config.toml
n_layer = 10
d_model = 768
n_head = 12
n_kv_head = 12
head_dim = 64
d_mlp = 1536
vocab_size = 26242
activation = "geglu"
norm = "rmsnorm"
norm_place = "pre"
norm_eps = 1e-05
positions = "rope"
rope_base = 2300.0
rope_fraction = 1.0
qk_norm = false
attn_scale = 0.125
bias = "none"
tie_embeddings = true
parallel_block = false
init = "normal"
init_std_qkv = 0.0131
init_std_o = 0.0
init_std_up = 0.0131
init_std_down = 0.0
optimizer = "muon_variant"
lr = 0.0158
lr_mult_o = 0.656
lr_mult_down = 3.0
beta1 = 0.93
lr_head = 0.00571
grad_clip = 1.0
warmup_steps = 200
schedule = "wsd"
decay_fraction = 1.0
decay_shape = "sqrt"
final_lr_fraction = 0.0
batch_tokens = 131072
seq_len = 512
doc_mask = true
train_tokens = 835600000
steps = 6376
dataset = "wikipedia_en"
MLP neurons of a small language model. Each row is named by its layer, matrix (gate and up: input weights; down: output weights) and neuron, and shows model dimensions 16-271. Each number is 128 + 32 x the weight over its row's rms, rounded and kept within 0 to 255. Numbers have three digits each. A neuron's up and down rows have the sign that makes its largest values positive.
After each neuron's rows, "fires in" lists the words (lower case) most often at its 100 highest values on Wikipedia text that the model never trained on.

L7.gate19:129160123165080157126152082124170147090140189124108114206098134104143116165108159099075168151149175148116137159090108083106087085102153150127155109151133130106178076114147110108088151172167157082158154150130091199112101121122167145136088123106100154104106110142097107118123139162191078107138118110180113155158133106130124126083129137176119086121132155100150100062092177186112104096132122087218123128137145169171128148167124086135097153080150082134108132102120086192141162125095140142154158157106152108139144146089127133145106150081116209115096140152166112135128121127098086141128075159154097112028069118110086095182068121154110192118145087118120146126072143169143072126148143136117146106129099136137228114119112126143106127088137049158173168145193139096106123117023149
L7.up19:148102060151130136157099136132080132108120123172174108091141136114098127163087135120097155141091126103133121129162104098129156125034139104216137083114086105137078133111086105061050173095200144072170124122119097056159169127110054097156044101150083122133134105126146118108113174144087141175147093118125158132149191149130115144121153117124119169165158130120143125102115130160126126178149137142108186110146120145131127084077140144113084142083126087112109119110076150185132142125127155103102102155150156078096129110162123113114127106105148129148125151094157149096114153141152102092077140110129174115132171136131108179140131160134115121124125138159112081127096208116119153141107178146094133095144133147097188133143146045144100176151123158083146068071117122123176120083128168
L7.down19:136138132127174140157107141131164175118110106120136171148084174155173090154133061146152123085177117129151137117125151102149114182129173143115121137118170161121166122100092081064138124154130129108122123111125166151127132165118158091068123085126100120157133123105134105182166119182080131073166113122025165132086077122080118194108125126144144122158118155154158132096043061146104106138118172125072086094161146121127165115139140084152158141102206184131160069097154199100180133084142118122103125148168101163140083127160149124114124131224122117100152109155126130177107107179124065138135127134160113123094172188129148126084097131126139168125082178125122076111155132156196160111156100148110132160165150123170095065066161057127155151119155164115109108136130131150131181121117097
fires in: "by", "a", "two", "an"

L2.gate222:105127086078124115112126192149145122140132138126088122071190151126157109156136134183085161136168092134084205130130116149155107176140131135165096151119089191156102085145095093110134135122134099120141128181163129109165164149141192156138064108136179091113087164151073089176129121187123114107111115138135105132189078107076179080118140150146117149117076109178067117150120160140124131106124117094136123154163087151085181153157181174162105125162099124198045138122116219168109160090150114178086124159102185181071136108175113148157113154099128125100112072136097112116146167086111148111111112141168092164090154121114113137108149117105132186077080074119128100176141133113152149152104129078122127212172103124130140170136093136136147069141074144131147105110204177186117100090105129
L2.up222:069135154124156161110130184118175121098112150101074082172164154184131083135037100135112113137136162111077102137112112128135138125168133122122099136085131110157140100157091114137158129058111076133189115098065119123123152184135131165208116135150106152110123082118049123072078104109107118142125124140151132065164115096108160139123167150108160159050162061129072154130048115144105098144119185153187136091117148162166189075145096163116146147164162169141118129144188072169089162120147161170109099123157142168070136099105130137169086108068117187140121154113159134124171127124081112144145080163133192091138093094148092118179136149086122135078132191185076074193114160114105074112106124158096191169103125105123094153153125153096157095071077133098146168129187117135142109149124145
L2.down222:167159171086144121145172119117098132116148131131197140167163168115159160135102130133188174114127141147156162143120097090064089142159165102156169024102054144119146123142123160155054126160153162157084140127135143163064150139136181115122164114154167145086087138154116094159148185215127080124242165141152189113089133133130163178134150091106164139101122145139175143042132073089161125173139113141110106096102095069090117158098118137127169160148098121129136085089093127116139108107150114129115121131071101128150123157160099131172148091133118082145103158140165076115148112154069117085099137126143115081097125161133200141114119128127113134168043165132129118100141135160141104113110081130104126133195134137107175090158131110136180179153130103133079091150135139139166129133159120
fires in: "9", "8", "99", "92", "95"

L2.gate483:195117165136172136135116169089155119136077080099110111117102123137155168139094113200153088111100169103156156139105082142090145155101129125125119092176165194136072123114153141146141157124150135126100204150189115095088168127126122136151086076150135220103136146222153173119131201151102121103102117156145105099123150126110132090093118106152121148096114155105080140083151172138126140193173108147163165095112087120079049152186095064105123103109135108160119124173131142112151118120191165150139084168058180141080112223155183122145133171187104140158144119129171107096076063129126143131131148135121072122088126090153107140155104102156095108168126185131169081134199101158154122106116125091153086130151127173093201132089130143111100130139087136121074139112147105089085075142146145
L2.up483:178057050140136098096135127092130179116144099091166121149145127074125132145098128169119082126128138158160151169112111145204078144142043059149125123088113098093061132073108082135133133055150148111151092145170112158174130127105111077071149154111124135140098104124177071122107162133128152099092102151146091107151130117142101125064140108117086140113111133163136139125109077080090166102146144105135099107123094110161110136121168180126076143146171139135089152156159172184122071127180106122152109139131123094121071089174158115082180144105112079122182124164135142099098117111175166093094135108101103118108122110145149092136121087137141156139158162178117131164145099125168171173160183189184086159117074137126110221138146199128096181116133147121166170088152088141127151183139096
L2.down483:106179150132129110169167157090122067135078147147071129106111128166117155099157134097135181098126076122089121144131119114101170090087153188109087095158086134140158079115135147090120106202078100138104176106126094116132113083135135126156127138147195169123144120158094143074147102101121131163130148089136141163123050134058150150171118083135110159128118119085099144108118138163207117154123127153119212146176081155151154102176119138135182158173110106111149182133058109072110100066109156088138142100188087182104124091135115131131102150147107137137096161081148129148129135113138112161226089136143150197118158161107110059155097144112149127144134109154156145150124140159104128154139129114121135131157158118154153115127104080127151105116153137131147142175158141125129147084132201
fires in: "new", "of", "different", "separate", "previous", "on"

L7.gate1170:178139139133189106078122123183147099191155149109132102202096104112134091187134117118104136124149167095097170156169108125113148130152167128089137099133119155138101087180135133116133150148129114151101129154191095144122089154116113140153106096101110140122075144103159173183066201129135076090081141089176147124148120103116134110213090071145167143129197171110195109147158120091124135112145138098107191129110137153161087069056142073092160112098134084149095122094149096141100100173111167108150161060089105074149114067134121117089089155085129141100096130114117131125166107176105136163098175192172179174122093103136157091113098120133152109110146100131088160099160141155117152152077097196097114122070106028111091088116114109138181128113115141102157104196122157141128088180146135
L7.up1170:154105102133121116134115140159154139122119163133132155134148100094094110058146150110163130128149089112138134079115145185154161160146087163111119139174107144225131136099121123179213137174124127132142077147132099143186179127142146087180163137167143062123165158177181176108122131125138090186112144110147107119095083141152114093172113236106138089137111105121178134151094138119095081093154171099106147158171110109149167077151138142157070129128136132097150111070147160186143117127163111149128095098156115080118136148086077093132100125119134158105142108126155098067084113100144136079102142106152132141154122155142153141140142156124087097162125081062064174099142142131137113124113210111083106165097152102133123157180095116126115105115115067122125135125167197152082143197131155
L7.down1170:108111123090128121110142158084063147146185167158090129141148139106130162131129182172146094147138142103082140113163079115194186161166119099093135092180133122089108173125162131148107196127127161142144084092151090147093117131132056151118104129081090143140137120079147162112092134050148074087100172147088096090128082161129134160131095115176143152127107126126157127141100118082114096123192112107119151089125124104096074169142143084120100182140136092095119139118107117118107125144115124118119155142206117074157105123131116119116199120144142120125085157101120159123100095128105145137080156146183082144132107144150129100119110086104133115134189125093133130132154169125127115104143114081117152144088145099154175141131158147114100211075112113091157137071131110123152167159181090
fires in: "in"

L2.gate217:120151098128092151121096136102166145142149130105100148062165113179100162124104090173132126121107108128162162193109129171094171142104107144080120187155122101167135083156101127165124182109122144121125138089098124118111101133121160188181076082151202097161146179161129126157143135079112076094130073156107119166093130159150158175124158130093103154158151154123107162087127106105151127087132132182118146085144137130133097082152124153152092102147117127160122132114125127168130095082134159150140095181137106139106127155108167085123106142105134147117125208145090163074092107158082116161092130170116132044123104078137117118129169093191125139059139129143167109155161115147104224133135131172124115167152151134154086173129144120089174166151173180127096092111129095091156168128161139
L2.up217:103133102123118173136113131130188125123083080119094096078155113172171152165129120168113100111135085104171108097102117120114090101170141060163062141063131191188200116181118141170121123154130083132137101074130138123051155114143074104208107134086184126178091157166075163139141114119156122153067070148118115075127084155104093143119136131140129177165129140111032176148138173118121174129115145139194124147144084101123182084181174116138110087121143145161119130118123123162095127174136155151146134126143111150091118076184133122121176233138111125132175135153153134070111121112119114172142100156135101101137146111077198075121150086114080145121107124098105111124173113134140110120167094109129134170170145055106143161138127158106129124120159173104139108180168080150141135197172127
L2.down217:148184123153088154178112106172125136087109133127140132152084162136134127093120082159128134065125144210185175181132139128018137113195117131158134169109146103127152144105160139169115141142107156168162202153125172138167122117133217138170134145194191111132106156093171071160116119166132138083201150150186135108136190169138111147084138139145131147135102131139183159147145096115178098137130148094038142121108118136128105161174175139134159082103121098134161146113133217092127161140113127127103103129095135127152134111140115133119131067101165156155122152159121120103178109172114116078126192129131119088117125158123123153115164114205124177142055133162118151115099100158071138105117140089149152134107103129090147116207134109137130141133083110140076136152117141084129133076111142
fires in: "9", "99", "94", "89"

L3.gate502:095061157113156134093093145105192118141138104121093156140116152101131092183147069178130081116124100121088132122116105092119141117128042183122135111133151152107115155142193140146109164089151144182116172111140076104178069142160078127126113087176114143148122144089116123121144118138058115120128130069132155131109086181124106089168093129115126108186062123186148141124190154115107138149122136206137176132163151135110132181155157180127170060137115141090145146087097105080102165106106139134136126148133135097072110087160101127157128166102125118161146094107132122160168137164066144152159148170157112150180165117155108189133112088166107122103176146167088135149144135112134152151081165141210154096138119153047145103037123142140112078084141114122124149141148149139085064151111116
L3.up502:105148138073075139164099133146119125188117129126160083131082123165116160169152129144089157110154107123168105167149150091137099169133121120145155186104094127154212172147127131175159183131127091170108167179124151144172114112138116146159142103118056112124105092143107170201163076124088080139108117078182127156115096095156070081119092156133202181154136176169101145156087138014151131197051139124124173155151165083208135111171119143199116084156085123072185126127088120078109122098147145106146155135159114170125149139132104086213091158052155090119160111083118197115113132153151162066108122170173135131152106171165090128137109092164086107080155128133079093126167093059140153128156117144162086107130133083148130130149126136131135063104106142145143160145135130151073089119125093
L3.down502:200136109141096079071122118193107101162135103142119121134134150092166154096149135145098072141189083108042107146127111115102200117110117128138146108118131087119099099118086108101153197112125119105111090136138099101138167131123121090141128156114137114076179118220118092103110200135159116102136114181146121059123180135131114143128144128168140111067086152092158131192167094105134136154181135086177122125138156117099137174103098086058064173117124100127096156106098004117179107124087150106122136177114100128138134169105137179066183097119104105132079067183140136105115082073116127135121161061171127175178083139148108168172082163127133175093096187171122129119148098159089131146063127115079076105166121113067125112143122177100066178089089113166097172159116166088153136167133131
fires in: "in"

L3.gate1137:054161130122154159106079121132127140108181173129135088133140149132083183138104179170150114195107143115172141085161090094155138105184168114122135190076180129130074162102095154104128152128139115189131137076120162092163103086165121079148169082143117180095132115132142109123125135163149130129076120157133168116140114118151178088117139085142123174154081136126087147123141123111149135116115135138134133181139133090139095137136169093166081147140204097166140088130082137153127196105079074166129091167091073122106033099138040084145067186139084116096144106119103100086125094110066131115140111151133138169092141136154141108106152081091112129101082150186094088164126102102091150146139150150118132097127153110095096154088151151169116175129133137220115163112154087099128156109121189
L3.up1137:129151083096106115106134145192156145133103091137145163113121129093129255177117103138158136120127150128178167145138155087165154117141176156090141171114104118133118161140133182147127122201168161074119168125077132111104078125072131085106120138115103145102121136141190117054105136138108114145048129069183174170105107129137184127116132128207116090110048100155127131135136124153153079069103147124102103140132102167157125081106188138147118126145109127135103128079146099156096115139124154110160115176109119144146108126090109084142069187120159165163156150131094135131101113143109155137190097150109104057096137142113164161203082066096179100135108150215144132174210097122180087100161152185172181112151121107126111125078122106107098199145108149152106168105205114115125143137119139
L3.down1137:185073153086169103119131165137092143131053187162080167070125099150164160124132135066157178114096113212126125109117167097134093135104146084110094112200106089121147141169160130091168149149112120148161154049122138102115151086192088091144158109160111142160062153159129137099086126134137135164112101146110170121192171153116120133145108137104121158154161076149157090145116168149145137072180136157153133141198129122167092147131132151136154108170094183153169118165169145116132135062110070127151087110076092098169146086147128102125125138143130170146175200125152116106063172090180180111145119076165147118127101123109155116165161121129091138090160074173102120091131177104138124164148128133096157158160124125119127138160080120096138128092122115136076109126137115068097077116137101
fires in: "of", "preceded"

L2.gate590:122086169156080101102119112077134162194094152128157111153180090126168075131129040178178087138125149090141159133111187066131130159143161151136105148178155119229075111113134175158107110160138160118148116138106101137150155123143170168110102177223144104147137102136144171136096105150105112087127115087136117141102082181189120143144082153141126154131181123103109114087114097141109088166129129175135136157073095134094128120077141139120156134138179165073154080057152155141139143137121201147141115099155131106119187152135125167123090102153089175046100103162151143145125186116077126145131151147134159089153165159164160146125128098116167099097141089112146181088128176093125145126129151135172119177126133165090125119140126172185124162085113181146202091149164116163142134078129089
L2.up590:118135090127124096116142141141103101152113152158127136179097201095110160131166143098154119109086158182139108122165075102105105166147117092117085158138120141121121119108106156138081122130158183088112140070103169121148119142084206117168109136109156099106111179086105155116050100131102137123137108173114137168108068190124144119145110151088159089184128122125087180129149127168070139115106111078144139122144087139086157140086197136074073137094075148193079136155163190125083201153132126141125167078051164142125148144159123104131139132068127122066130099201129148146095076151148109137137113096189079117138084144137114081121168107148144164112163180177146115167099157103154116147110083106079119146148113147125109162138171173067140173093125090120151171195153119116161138089182124
L2.down590:100167100123155119147152135163120116095105063112079126131139146133128095119098157142132135101138151153101095184143122117109145111144096136097154172068084094121098131152118155136182143119108145116150148173192062113091182081068137145114135110145112136152151113143147109136133100132165107160126119165146106102193164124061205125142086111129148099060128086093106125152118159128090110101113176054077094145094135121114159184135135168117061092107142104198137167132143213120125112091113074115104131119136126114131124103124128182092162120097155138105123110071080164111125114134086109170141176077143144043118166108092098131104112177093078129155153136110118152171105157087075143102120124125157199172140134178125107118127162149141191133170102137079133170146149098151115130111151117
fires in: "british", "total", "national", "cup", "us", "title"